Weights of a small transformer language model.
Architecture: RMSNorm before each block, rotary positions, no biases in attention or MLP, tied embeddings, normalized queries and keys.
MLP neurons of a small language model. Each row is named by its layer, matrix (gate and up: input weights) and neuron, and shows model dimensions 224-319. Each number is 128 + 24 x the weight over its row's rms, rounded and kept within 0 to 255. Numbers have three digits each. A neuron's up and down rows have the sign that makes its largest values positive.
After each neuron's rows, "fires in" lists the words (lower case) most often at its 100 highest values on Wikipedia text that the model never trained on.

L3.gate96:162109146121124116154161133104112135161076138097113158122108143129121151109118155134120105125148128108121166115135111140127124110116104149155178155146189137136155100115134108147143150089141136105134061112118160121116116134153139119104109110101128179105138139132096137144144088141110141136
L3.up96:114154150089142141149155156142144095049188117106123114138151131118118122091141149119115140132133163108131137100105135164105100096090099123102119066143131142178130151114119108096140156090088154133107110092139139134156126098144155123098086131153051121153143132168123159175135159127126112101
fires in: "their", "his", "her"

L3.gate742:120116113122108159138126124123121119154084112161166140121134147123121139127131139143117145100162143143125125103094163121137102132121142130164122132179130128120155154105088159118152075140137132137140112119091152123144135091100099097123136114146127118133143109152144143124148106135094117116
L3.up742:123162109073097133140138148136131124147147106166167136095141149148121080103153103143073150126152140167093117145137140102125135117156143115129082111104110115110156084163171117071132135144118164147146146154118131163050123141144153155098102127117137112157116143111121179154122118072136129068
fires in: "that", "he", "they", "the", "it", "she"

L3.gate676:101156139136084093093146165102173111159112159132078137121160153142120120088135102166142140138144108140111104105126122139144146135090094108130087107118122151171164112111122140164166073118165132099150136113124138138110151165158145100144121144166125137169095105119150132081129142102104126128
L3.up676:095121101111115133130091082158146143130107189110113096106105127119119139099195142140172136128111129120127146122137136182138136096159116106112106143129156105113140138136134148149125126110153136100130160118192165146130152142144166156078183133127151118101159111121112149130121119125132128166
fires in: "one", "other", "exploration"

L3.gate98:089106112147140136142100127125108121145112112106119130132096093134184119111101099147109106117104106123152114150103145147139131157083155131162127096174122132150142140158132161155118111107127140138091159133148146150123130118129109163133126131069078138117121170133102178123111137099145097107
L3.up98:133134132109146150106110131111116128122120174147119118115137189112112155146139115135068096143105130134165141122144108086154132147106128100150133121140098108125146104138108136159095184086122103112126137130147157153107145153107162084128117120117097142110103117162124174160130126110144060186
fires in: "that"

L3.gate327:138143146140111099132141160148136121134179127114136140127155127092141086131138118141101101139140180147116127095135121118166151141118117143134156124159122118106172159167148127146128104121114121133110115142144166132143133138113160156143138124115109109110112137151141123150070112105113112173
L3.up327:116157149109133108125141140157142115080148146140162143136135176125128128112077103130134110141143190174134092123131122094174142114188102117152176140156117096092135104170142106112127115149126101145147123154139124125126143115113113138129125122095119107123120143155139162146076112103113119125
fires in: "which", "it", "that", "they", "who"

L3.gate99:049126141097136149153110173107130174128113103088149139125145130121145103103145149132169116099111145132121151129119073131146126145139130078089133126100130151127137111134110093112131131149107112113122149112111130123172137098147148089142137133111121157125159058107122100127124130121135141151
L3.up99:128125158152142110111120112151166143150089139136106134139092144125150103129114147116123118091091154129118148171114087143144149125119101115129118141149143147140100124119182104117123082124143132109100144125112152109113119099131124131131098139126119096122128105098113126106140131150100144135
fires in: "of"

L3.gate1332:118135093156146146114103113121117144121135114141120122143128120151123135121123118128141146112136106116112102129106130113102132102151166138131133135162133153143146106132113169071147143133106156144130110152160133135141139139160144148106139155137106136141127107166088122140144160111110092146
L3.up1332:174112123129110153174141167166133143155146118145089129107161137149115147122120124114121152133137091160091126141091104077131108099132091127127143094081153158103160123142147083100151111127121125101128108145139141105113144163113129142113155159094106108129105094131183139154142159125097069122
fires in: "his", "her", "its", "dorstenia", "s"

L3.gate345:133181131117120134139164094144131158154129140158123117095141176113109171167180153180153106152119106175119117121111094084106140119166154142130150136106122121128113097108137127117134077161120121124154140114113177128098138115105124148114148173105147135124064140116105118143116127074111142122
L3.up345:122107152117168152148136125164143139126130121115111106148142122142174155138183131165104138091135160132136179137137137137142130088120132119151086141112146083143166134077140198142122164101132120129127111124132132112146114118137116144116113091092127152126153089133139105135099108121139125165
fires in: "him", "then", "and", "them", "before", "her"

L3.gate1161:138145132167161149129095171107190096123082127132159161146117124130120158130106138134136171117138208158113128162128105132098097115123132149127152114137143118131080180124157094116088125117100129103108083127115107092138103138136153099163150161116104155155111139094102146121154134139077104116
L3.up1161:147128134122138146120156163126121116138162127142113110147101130131133098112147163122116103139105127116106127166135141087089139128131078139130150124126144169141106176064173100105094112151124156111115109107111129111160144107148142155125132110132134175140129140154162135140163123099084150138
fires in: "the", "s", "its", "million", "of"

L3.gate1060:099195122142121125104134136099111142124148092135091089154171130108079144163158185113141178083112144131130133140099134133141143141107137118150141159121153150101123118159129115139130100100156119162191109131148148164089114116151098126153103121129102119101104102140160115127134114116170110131
L3.up1060:154152145124146104109124112130130141151123122103142107096172154148124136112147138139168118112125089098109126153143140132116141131112149139160087153159104138047129132128114155109161108125168119148144139133136112111202096139092127143170135144190109102110130121129110136125150130131119188097
fires in: "a", "in", "into", "through"

L3.gate842:137098131152133116081189137126108099135151120071122141100134143149112109091158141106097168139165114124157152114127158126166121127107126076148097101147079181157136129143111123145156139157120097123131091148120096136086115162136145129104172112143143118156131137178146130101129132114155148135
L3.up842:150147114145114146138160119078132151111093151098136110118118185144142080161131138149140133116153138147144124126094120137148132114136155148103112127099114141147150100103155136138116151152116091133165117133129121108103129115106100124136131118105140099144117154182108100147117127166124132144
fires in: "this", "it", "information", "that", "population"

L3.gate224:124171120168125116137119116114147110143127098120120102171146123149148123136147140126140118087138135167141159150143119125141127120097131145182136143113113111174154144206156122135135112157174086108183123124102130117151142117094155156164113093134096121109083084101119134130113133132160124104
L3.up224:137113131156110134129132134110119092112118090097134134118115093135137091144101117151107101141128133167146141135201160145097124101073143147127176123162115139160094155136136113114152141107161130089155117163161124132108126111116100168131142158121125124106119062146130122160117119143143110106
fires in: "as", "if", "because", "that"

L3.gate195:142161142097102145133125174144136121138161091113085176096138129114112107111135115119120132092082134102145170112164138110084089125108160094115110099141166144121154110132117103141164151134115124139136113147152211138127138077144109143140105164097138114114106134130116075123113096130134165117
L3.up195:129179099125154140151132164126083138129047143100107137153092120115170102120088124107120167118123106133109134116146114094089088124110124155100076053114163109109132137092092133105168146118144160160125111096116147108142131157130147112101087119094144096115121113137129087099056117096151165119
fires in: "found", "case", "ft", "founding", "baha"

L3.gate493:083125142127119158117155157124120136157137068178134131144156105118143115172150150105145118128104154118104125151183121082134136087111122128122144106149104154163115103132137127125149166115162128136096083160088138120153140127117116108076116174127107153140123146138122114120094124120115104123
L3.up493:141139143144148143209110161063143115100109146129126117097115122131132127109140072144112108150105137110151126142089133126112133119109159137200140129123153133147101142089109103126105122165105178123155170132102115150154167093089137075114145123092075128140165140144111135137155131117139145078
fires in: "the"

L3.gate1027:112099146183141131096135152066200119145117100133146105157167134118136133147162182140128112102067129102172143121134096117164087108115153103118139112128093107162125152107124100133126126111163137144112132091192135109105092107125135106131113148102104146119136130115122136175109120119145168150
L3.up1027:107124114172152119124125166111163136174137128142170124127120105074151126151138141112112170131104161113176124117092149110155126129128096089160130132069061108122152127131146162085127139077144113161122136083141135123083146159093137157119125112139139127143147139147102155164154147142148136116
fires in: "of", "in", "among", "over"

L3.gate295:154126133136119123120084181099086123130126111114132126143130118152124147132119113163152130118162107131106130112115132096121084118120124099146134155087096162119103136130154163169110085110070144110165094145121134076110115112105097155123161143128113097151127131131144158123134128119108084117
L3.up295:131131135148133135096125172075173141145116106139126147125088111080085125116113169114137119143142128092173106147168116166140161115123140097134126111134140121117133134119129156121107104158123127154130124129134081134149152100130116090159149160126099138145119118092135144126085168182141115157
fires in: "her", "him", "his", "induced", "their"

L3.gate923:083121135154139152115142152149124155137083162177108141162143141108134129132105107159140145144124166140097138125110103147131177124158150090137130164179146130159142099148161129106148132052133155124126156080122172081171115138170117113142123152103114093147108127062134166135141138150118157150
L3.up923:114150125154144048120120170137113166090144144126110106124139135126152125114102121132129098154103154096103173142116117106093121098125082124157176177111162128147119113128116151130127109110116119160152130122145092106103131102135106120158126143138149094115133155098137116174108145153138129145
fires in: "where", "when", "if", "make", "let"

L3.gate719:108141142136124130139132138096153120114153134135109128154107142153106113103130192168119159072140121123106144105097108124227124134171111130131137141152118129136118129152145131130128111144113131124079188119122114131154078104124137153144114104114107176132097172148121120132133155084165130151
L3.up719:158080174119118100124111144131128151141143147135097128126085134117119106094131116110171160148124154129148120066135082183122162122136126088133108104112148135103130093112136130143096122130105116149118146111131164185112113148128151115122130098183154126124142141125103102100153101112144141149
fires in: "of", "among", "2009", "year"

L3.gate461:124123137141124115162101168096189121124120173156127153126113156132103102126148106098102130126115170090084133096095093161129147130142092115135086135146094113117097103137124141166136094161146160136150141133134133142099103093160151121129145116122112138121128110094132103078164096124145101146
L3.up461:150123165195098072169119107177183087153131138118145168137092158105130147097096135103153132109142135134129179119097132163189089149106126129093171137107136114122146169126117143131111066138149107174116127130107153149147113137116102121134124114129113109115098101086100156113125165111133128113
fires in: "with", "by", "under", "of"

L3.gate611:107124093169122125116180148174127125153143138118142125142109127165130099139137138105148139089152122118100133164136104122145083155130121108115114140105119149154109104175116162108089148129099094157152122140140183057129154108144117125116133101113129102143150129078096093089139114129124103135
L3.up611:120140150129105142138160122119155124143106137117093174142102072140127131086147158079133144138114151127136079143140148173160080068140140156152165128127126144098123135133136131123080109137114147114145134135165184109128137142154124076125144133132095119134146108133093115092092157143140109094
fires in: "the", "this", "survived", "following", "in", "after"

L3.gate558:111112164127090131138159127111126113094172091157127122109121148145127110135163125179154137103148149087143141126139120086119147138116101113107176121085119177132132148115159117162175164127154118128117109146124118119109080106113126131111108123180100091124106144185133174134119129128147140096
L3.up558:156123122079122150150111134132096170135099061131113137164106134132099089132110119157143133118109135126076153119099128122129098102121127098133141125148102150134124124079141113125127129132134138116144167088096038138154144110101153122163139101111104098119098158115149170140173095116109120077
fires in: "s", "his", "the", "their", "in"

L3.gate569:116125126179112136174096115144148121146207142085148126130143120136145119183091107132110122179116088160106110157125096166158110116129152136140178117120144134115115118110112172150116120155100125179159074147129189134151114169115124112137138129108139156105156176144114130099146183128146124098
L3.up569:102157076143109120166094117147156150081136170085139100099130155134148137153136089176164148158106091101107118143125091107116164126094119129153143151135130123127142157113110149147150146137111176146076130145076117143114112132143110108117162103175116117109103147123144123098161187130108089140
fires in: "and", "of", "or"

L3.gate535:083112095102099108169153122142087117153091177118162135116137135119126167166126161112135118137128138083134142113147088066137118106147133151133109134144142123131118144187096146132116164156145155094138113137105168159104166176084118079111142140148125115084106086154135157105081140071119113135
L3.up535:147117130143135088168141116127128133162160152157118105110133104144136097111161109104124172117119150138114138166079107120193112138157125148117120142112114114058118108106102167159116131082135134176125143095109148117134120120167180119154131137163092084092140112118117119113149105111129166113
fires in: "a"

L3.gate1205:078128154141109104150111158143136136139079146114148145106131124134133105129164175115105127166132128145128175131149122113158141144092136117110129154115112115096140147111136104097154135094158110123118075109114133150110155118133112165111142149109113116121151124158151088148088116074136152118
L3.up1205:087110138125106113144134147114120125167160145098160129086151152138133117119128124135076124114134105138136146106137125136142116116191151149110118149113077140112091171157152153113142116115126107142160120095070123128159107096113152169130122099099092148125132147161173092135125093115157155149
fires in: "it", "u"

L3.gate1037:122142102075087160116076101119151118116120114119137131109109107132153180115119151107182113128150094157111121150102151111100119106184146139123135148165138153166133144099156099085094148100143150146115123073092125118109131109094177081088104158129107114118162138119147134156102163153110129118
L3.up1037:101147092150076109089127116097170119108124112046123190175174108138136158180131114115155131101159137172166107146128152143143123115170092119123130138138127110138134143149148121118118161127183145141087150138105108147124099093130145104142131136127125119115145157152131148161125120125124137112
fires in: "first", "best", "third", "only"

L3.gate428:117132149085117088124132123127091111141158149137123107103143179153118127142120153102100126115095106145080147164127135073141109126149149091152149192120160103129165130151120088129157115143132136119119140121133112100110109137103102116126153128122058112152125133127128131145178105090103100121
L3.up428:126099111111116136135126102112112110120119130115139116180126107152159128160135121137118136137075147147092113111135140117157144074148097117128133135134119165125148151110095132124117110137128141117165146173124148116105123137115075159152121151095096093081120101106117145128110081083141103135
fires in: "and", "with", "they"

L3.gate320:106159092139137118185095101164097167125142115118155176169168152157124159110119113102105134101151126093121165106137108166114128090110131123161132128106103088154098142158144128112137092143100191152177169149140146121110127154112118115123130126081079151106118137110135112138144166105143136133
L3.up320:149165173108144153155115117125106084142153129160146164114137163127141128116135122092110132150117143138137108151127158127098126115109161137119164157117147126123104078105139124126129175141083128106093128133173164148133114148094120112138142139148120084101166137105137127112129197114134146130
fires in: "and", "including"